python train.py --hidden_size=512 --intermediate_size=2048 --norm="rmsnorm" --norm_place="pre" --positions="rope" --attn_scale=0.0888 --bias="none" --parallel_block=false --init_std_up=0.0271 --optimizer="muon_variant" --learning_rate=0.012 --lr_mult_qkv=0.5 --final_lr_fraction=0.0 --max_steps=10651
MLP neurons of a small language model. Each row is named by its layer, matrix (down: output weights) and neuron, and shows model dimensions 176-303. Each number is 200 + 20 x the weight over its row's rms, rounded and kept within 0 to 999.
Before each neuron's rows, "raises" lists the tokens whose logits its output raises most directly, leaving later layers aside.

raises: " way", " turn", "th", " particular", "onomy"
L6.down1260,194,206,203,184,213,198,180,211,177,223,203,202,184,202,173,202,199,180,222,206,209,187,185,180,205,188,192,151,202,201,208,209,213,221,242,169,242,183,214,178,224,223,236,198,186,224,213,216,160,234,193,228,199,223,218,235,173,218,226,200,189,210,183,182,182,196,230,206,232,206,209,224,250,186,227,216,206,200,218,183,182,225,209,206,234,199,199,189,209,210,239,232,186,234,221,208,219,239,200,176,218,208,216,223,209,185,192,193,196,217,229,212,227,162,181,193,177,189,171,186,200,227,191,182,200,192,196,179

raises: "ly", "ively", "osed", "ually", "ia"
L6.down510,230,235,226,235,211,174,224,200,209,229,191,174,208,223,212,202,208,203,191,181,228,185,225,207,204,226,197,224,203,209,204,208,213,154,196,213,216,194,182,179,220,155,185,213,206,185,254,217,204,215,174,194,220,196,178,230,199,197,217,222,186,175,191,179,218,197,206,196,205,164,205,190,165,236,201,229,209,222,191,194,200,212,210,180,175,198,210,200,177,195,156,199,209,162,204,192,180,182,202,250,185,207,208,256,206,189,204,247,200,186,220,222,148,169,209,196,181,208,164,200,231,187,167,180,209,200,204,197

raises: " while", "|---|---|---|---|", "icit", " time", "aek"
L6.down1128,244,237,203,239,211,188,196,193,201,190,222,208,194,203,194,208,204,164,226,173,198,198,183,167,209,201,190,200,210,221,183,181,231,206,208,176,197,222,185,211,159,208,209,197,196,223,225,206,180,237,193,209,204,217,208,158,197,192,162,176,196,187,225,174,210,231,192,182,222,203,200,239,228,219,153,240,201,199,222,205,221,185,213,174,205,225,186,184,237,194,217,210,193,233,220,185,187,200,190,204,185,210,220,204,182,193,188,189,203,202,208,174,166,217,188,174,221,201,165,179,199,179,232,227,208,171,215,192

raises: "ided", "oz", "ard", "ide", "ards"
L6.down1915,219,184,184,198,191,187,235,203,192,223,236,199,202,211,225,212,187,172,220,183,201,226,208,197,213,180,171,207,222,134,171,175,207,205,243,232,226,197,199,177,183,164,208,191,228,244,195,199,208,170,256,205,214,183,213,220,206,207,195,227,213,184,190,221,203,216,185,188,214,208,189,212,185,199,218,241,176,192,208,204,227,206,179,240,220,174,194,161,172,222,194,210,240,172,166,192,154,216,188,190,264,217,189,205,218,217,203,206,187,186,186,213,239,189,196,179,206,195,220,162,193,219,183,167,194,221,210,176

raises: "hes", "pose", "iction", "icus", "water"
L4.down1638,180,223,226,226,195,205,238,216,222,218,174,212,198,181,220,200,221,193,218,202,218,182,191,211,202,212,176,222,196,185,197,185,195,230,145,240,218,188,249,254,215,181,192,244,225,174,179,199,196,179,210,182,187,188,174,183,205,211,203,251,194,171,189,189,200,179,207,183,208,162,202,203,211,231,203,247,205,222,234,211,194,212,193,221,195,199,188,219,205,211,231,211,192,237,200,214,197,187,230,209,204,199,226,229,185,218,186,223,182,218,167,234,222,194,193,193,186,194,206,211,214,220,193,201,219,179,210,245

raises: "ational", "ent", " than", "ations", "ant"
L4.down362,204,187,198,196,195,219,185,184,192,210,191,167,207,197,233,212,205,205,164,231,190,226,198,194,211,183,209,157,236,194,194,189,203,212,221,232,184,186,191,226,195,234,197,193,209,230,226,205,216,199,172,209,235,210,181,177,184,166,229,201,168,223,192,201,206,225,148,205,169,201,216,230,202,195,211,207,174,213,225,232,210,225,243,212,179,236,207,161,170,238,224,202,206,177,194,172,191,139,213,189,229,210,184,194,196,167,224,207,192,172,168,212,211,192,230,210,222,174,220,223,182,210,194,208,175,223,218,232

raises: "\n", " He", " However", " It", " After"
L4.down459,206,226,217,188,176,191,181,196,210,203,182,184,191,204,200,211,180,161,199,218,191,196,202,166,164,213,207,226,201,215,205,184,247,194,223,208,196,174,203,192,174,198,228,186,190,213,183,229,163,218,197,165,186,204,237,195,199,176,184,231,213,177,198,220,235,205,198,205,227,162,185,231,223,199,223,213,178,172,199,172,206,146,219,211,190,228,184,145,186,187,186,194,226,222,209,209,181,151,218,203,202,212,187,198,178,185,222,177,231,182,172,230,197,176,218,186,239,203,160,205,165,207,225,184,180,212,213,213

raises: "ford", "ical", "ton", "ér", "ring"
L6.down1030,203,182,239,215,179,231,204,190,207,231,188,205,201,156,187,187,208,174,165,181,186,187,213,194,195,201,217,161,175,182,182,195,203,214,208,233,193,190,199,228,219,179,199,188,207,227,193,204,176,198,243,214,199,164,217,209,197,195,211,208,201,208,208,213,185,207,227,196,215,213,221,222,178,173,187,189,180,182,230,186,205,227,234,169,225,179,211,215,213,195,181,210,183,218,198,228,197,195,209,212,211,205,237,185,206,189,239,206,189,192,189,182,173,210,208,201,215,207,224,195,189,215,180,179,209,191,163,195

raises: "ias", "raw", "ao", "ative", "vised"
L6.down501,205,194,162,173,224,192,186,226,203,188,210,174,178,238,185,225,195,248,217,185,178,198,202,233,198,186,191,185,225,177,225,189,216,204,178,223,198,208,166,208,192,148,225,205,167,203,173,215,195,204,203,193,217,207,180,191,201,210,225,210,215,170,165,199,167,212,189,197,161,157,219,196,205,206,167,213,182,180,208,213,180,189,227,211,198,215,196,199,193,176,179,227,201,206,206,186,188,206,207,185,190,190,200,191,180,202,161,203,241,176,241,229,187,226,186,198,220,183,173,165,198,192,192,171,214,198,188,200

raises: "ius", "ost", "ian", "t", "final"
L4.down1254,236,150,181,180,206,204,194,176,168,194,217,210,195,199,218,205,200,192,167,155,218,183,188,185,199,168,202,194,221,215,212,174,208,191,222,205,179,208,216,187,210,177,174,182,187,174,164,207,197,172,221,229,195,197,204,192,185,230,198,193,183,217,192,177,210,199,190,215,211,208,192,197,184,188,173,167,188,201,241,239,219,243,205,193,223,191,205,179,191,193,214,237,202,209,220,221,219,226,194,240,207,233,158,191,233,237,206,181,184,201,228,213,161,146,235,187,229,215,224,200,178,217,210,181,209,188,205,216

raises: "ins", "ness", "ington", "ular", "ens"
L4.down1748,194,214,233,163,189,226,208,173,175,198,191,181,229,190,207,204,207,209,193,191,218,229,204,204,226,203,215,196,192,165,188,202,192,190,203,201,178,211,195,168,206,208,198,181,231,241,152,196,220,208,193,183,182,171,241,214,214,182,168,210,226,217,226,192,228,190,209,201,196,208,196,222,194,223,195,210,173,194,185,205,164,221,225,201,167,189,211,183,209,197,238,212,168,210,184,182,180,212,178,200,178,216,206,203,219,207,219,155,199,169,227,154,162,177,222,186,211,207,185,180,223,185,168,222,182,217,214,221

raises: "ership", "1", " one", "m", " winner"
L6.down1436,193,209,148,220,179,208,173,206,208,220,229,234,223,177,194,217,217,212,175,235,208,232,191,164,193,201,228,227,194,188,213,192,190,206,208,239,187,188,187,215,180,234,238,226,163,193,216,181,161,205,213,180,254,206,209,178,244,208,218,225,225,228,214,199,180,242,214,200,212,201,217,236,240,190,211,218,209,181,212,195,203,201,223,180,210,229,208,176,204,199,237,196,195,190,237,217,217,161,183,204,198,222,235,205,213,167,191,220,190,177,159,181,229,209,215,223,204,185,218,180,182,207,177,202,187,193,210,198

raises: "of", "uring", "less", "piece", "land"
L6.down1734,177,187,188,181,239,205,217,216,175,182,199,225,201,225,200,163,207,196,155,185,160,208,224,225,197,201,184,185,188,188,208,220,221,193,174,181,203,243,233,195,194,205,211,203,226,182,195,189,181,164,198,160,201,206,199,185,184,223,179,231,230,195,220,235,175,212,189,203,186,185,186,214,192,209,194,235,204,235,215,189,166,201,162,175,191,216,245,248,235,194,203,204,194,186,191,216,197,170,222,197,187,203,204,182,240,178,186,205,173,210,199,208,215,226,198,186,198,213,204,202,197,188,225,201,193,219,259,201

raises: "ance", "ances", "ience", "International", "ée"
L6.down1507,243,191,174,180,180,192,147,225,204,206,197,193,219,216,174,186,223,175,151,191,166,210,200,160,217,208,155,224,220,191,231,180,203,202,212,200,203,212,211,217,220,234,190,210,161,224,218,206,204,182,229,189,211,197,202,217,216,215,232,203,266,204,238,190,191,204,230,230,197,212,186,192,201,189,180,182,215,153,204,208,182,206,183,221,169,242,208,204,182,189,187,187,196,235,186,207,219,209,204,183,174,216,162,195,229,206,185,210,201,209,208,167,219,185,240,181,223,223,195,167,209,183,194,217,146,201,182,202

raises: "=", "ives", "du", "ennial", "Music"
L4.down1432,186,216,189,165,214,209,197,204,201,196,204,209,179,235,216,165,226,226,172,175,184,233,199,204,241,204,213,195,178,201,209,211,198,190,180,217,217,192,230,164,192,168,202,201,160,187,210,224,193,219,198,180,225,207,200,198,182,211,192,195,211,212,216,187,228,190,205,179,207,218,212,213,213,190,209,191,192,187,173,212,198,210,205,189,204,197,208,201,214,203,226,206,213,179,230,204,237,215,161,191,222,215,208,208,202,211,186,191,176,181,186,231,243,174,212,241,223,217,189,215,207,223,205,204,197,153,223,173

raises: "aine", "4", "ce", "5", "3"
L6.down1956,193,190,238,215,203,186,202,247,181,182,214,211,208,211,213,178,230,221,184,190,201,214,191,198,166,213,180,173,176,209,227,191,194,192,204,210,195,219,202,220,192,232,196,201,164,205,189,198,159,197,198,219,229,237,220,236,188,185,218,220,193,153,181,197,154,198,210,177,200,170,215,191,185,197,224,177,201,201,183,213,177,224,205,238,217,192,213,198,225,199,180,192,213,193,176,160,197,191,199,222,143,226,197,204,166,213,206,228,190,207,199,201,201,169,194,215,203,216,171,170,226,200,210,184,191,184,214,218

raises: "ward", "wards", "do", "eal", "wind"
L6.down1967,203,181,200,187,192,226,171,193,205,187,196,214,179,182,212,182,170,221,230,186,186,192,204,191,176,242,207,200,179,184,167,192,199,191,207,185,199,206,155,211,227,208,202,227,205,214,210,203,166,217,212,167,187,201,189,199,180,197,202,217,209,168,203,169,160,209,202,203,180,207,163,198,190,216,181,224,188,182,198,191,201,197,167,165,180,194,223,198,176,214,176,244,236,198,226,201,191,184,192,204,205,227,203,196,206,206,217,180,188,199,241,232,199,174,202,200,248,196,231,219,154,192,207,175,173,202,219,209

raises: "ène", "amp", "ect", "e", "roke"
L6.down1612,176,187,219,170,200,184,237,189,200,192,211,206,165,200,195,205,225,206,201,214,200,205,177,213,210,198,212,205,181,229,213,220,209,216,202,242,205,204,192,209,201,206,208,197,227,200,187,166,209,255,172,202,214,196,235,249,188,200,212,210,210,205,242,205,168,207,205,221,193,195,216,217,193,181,195,227,209,239,209,185,227,221,229,215,140,166,193,209,153,187,157,211,207,161,186,189,196,172,181,171,219,205,184,201,192,207,186,169,185,174,210,193,203,180,208,198,228,187,165,208,196,214,181,186,233,246,185,244

raises: " names", " name", "aux", "ennial", "″"
L6.down203,155,197,238,199,204,189,225,198,190,207,204,213,190,213,202,201,175,191,158,164,187,209,179,201,176,195,209,191,205,177,214,207,209,224,161,207,203,191,168,218,155,178,190,154,186,191,233,185,213,220,207,161,245,210,199,199,192,207,238,223,214,158,207,222,192,219,221,217,219,213,198,192,191,180,236,206,178,179,240,166,149,184,213,202,225,190,194,189,179,190,202,205,202,198,211,189,203,235,172,200,242,189,213,216,205,200,211,214,211,185,200,189,178,225,232,209,207,223,173,193,194,195,248,176,217,236,181,188

raises: "ard", "y", "ards", "ty", "ored"
L4.down1014,181,216,183,213,193,168,176,211,203,204,191,193,202,191,223,220,174,218,186,204,174,193,231,219,191,203,189,183,205,217,225,217,182,203,184,209,163,187,181,171,226,186,182,215,212,195,193,126,192,181,206,184,225,200,195,208,207,202,213,181,173,210,213,169,167,177,172,184,235,183,239,247,216,189,196,229,178,192,187,181,214,213,194,214,185,173,211,180,195,235,202,193,215,193,204,214,196,190,178,226,206,174,181,223,229,243,186,232,227,207,199,195,184,148,227,199,194,210,206,160,195,179,180,182,209,207,214,200

raises: "up", "ibility", "ocrat", " up", "ible"
L6.down959,224,207,196,186,214,185,204,216,206,171,228,229,187,186,197,196,158,204,161,206,216,164,212,208,174,200,233,185,198,179,195,190,208,207,186,184,189,184,202,173,188,234,210,166,212,192,250,206,200,201,201,225,202,194,232,187,194,244,168,204,205,191,191,167,201,181,173,195,177,196,193,234,196,210,213,209,205,206,188,203,190,226,198,195,215,214,202,223,166,189,218,196,190,202,186,181,197,214,215,200,221,236,186,195,169,221,173,225,223,234,239,203,221,186,203,197,214,222,219,219,137,206,166,186,144,215,221,190

raises: "est", "ape", "ze", "ame", " OCLC"
L4.down296,171,150,207,265,183,156,195,172,201,223,189,182,196,183,209,240,189,232,240,191,212,225,218,198,200,192,221,179,199,173,202,218,187,203,170,214,218,219,212,197,194,210,191,199,182,190,197,199,210,168,170,184,174,178,227,191,216,181,223,215,236,202,156,167,157,206,227,212,211,193,177,210,194,202,218,214,214,175,220,218,230,190,227,204,224,203,214,198,216,191,190,193,188,216,210,198,214,208,214,207,184,192,174,216,199,217,196,228,183,190,213,223,234,166,172,197,208,168,212,198,223,197,170,186,178,211,209,183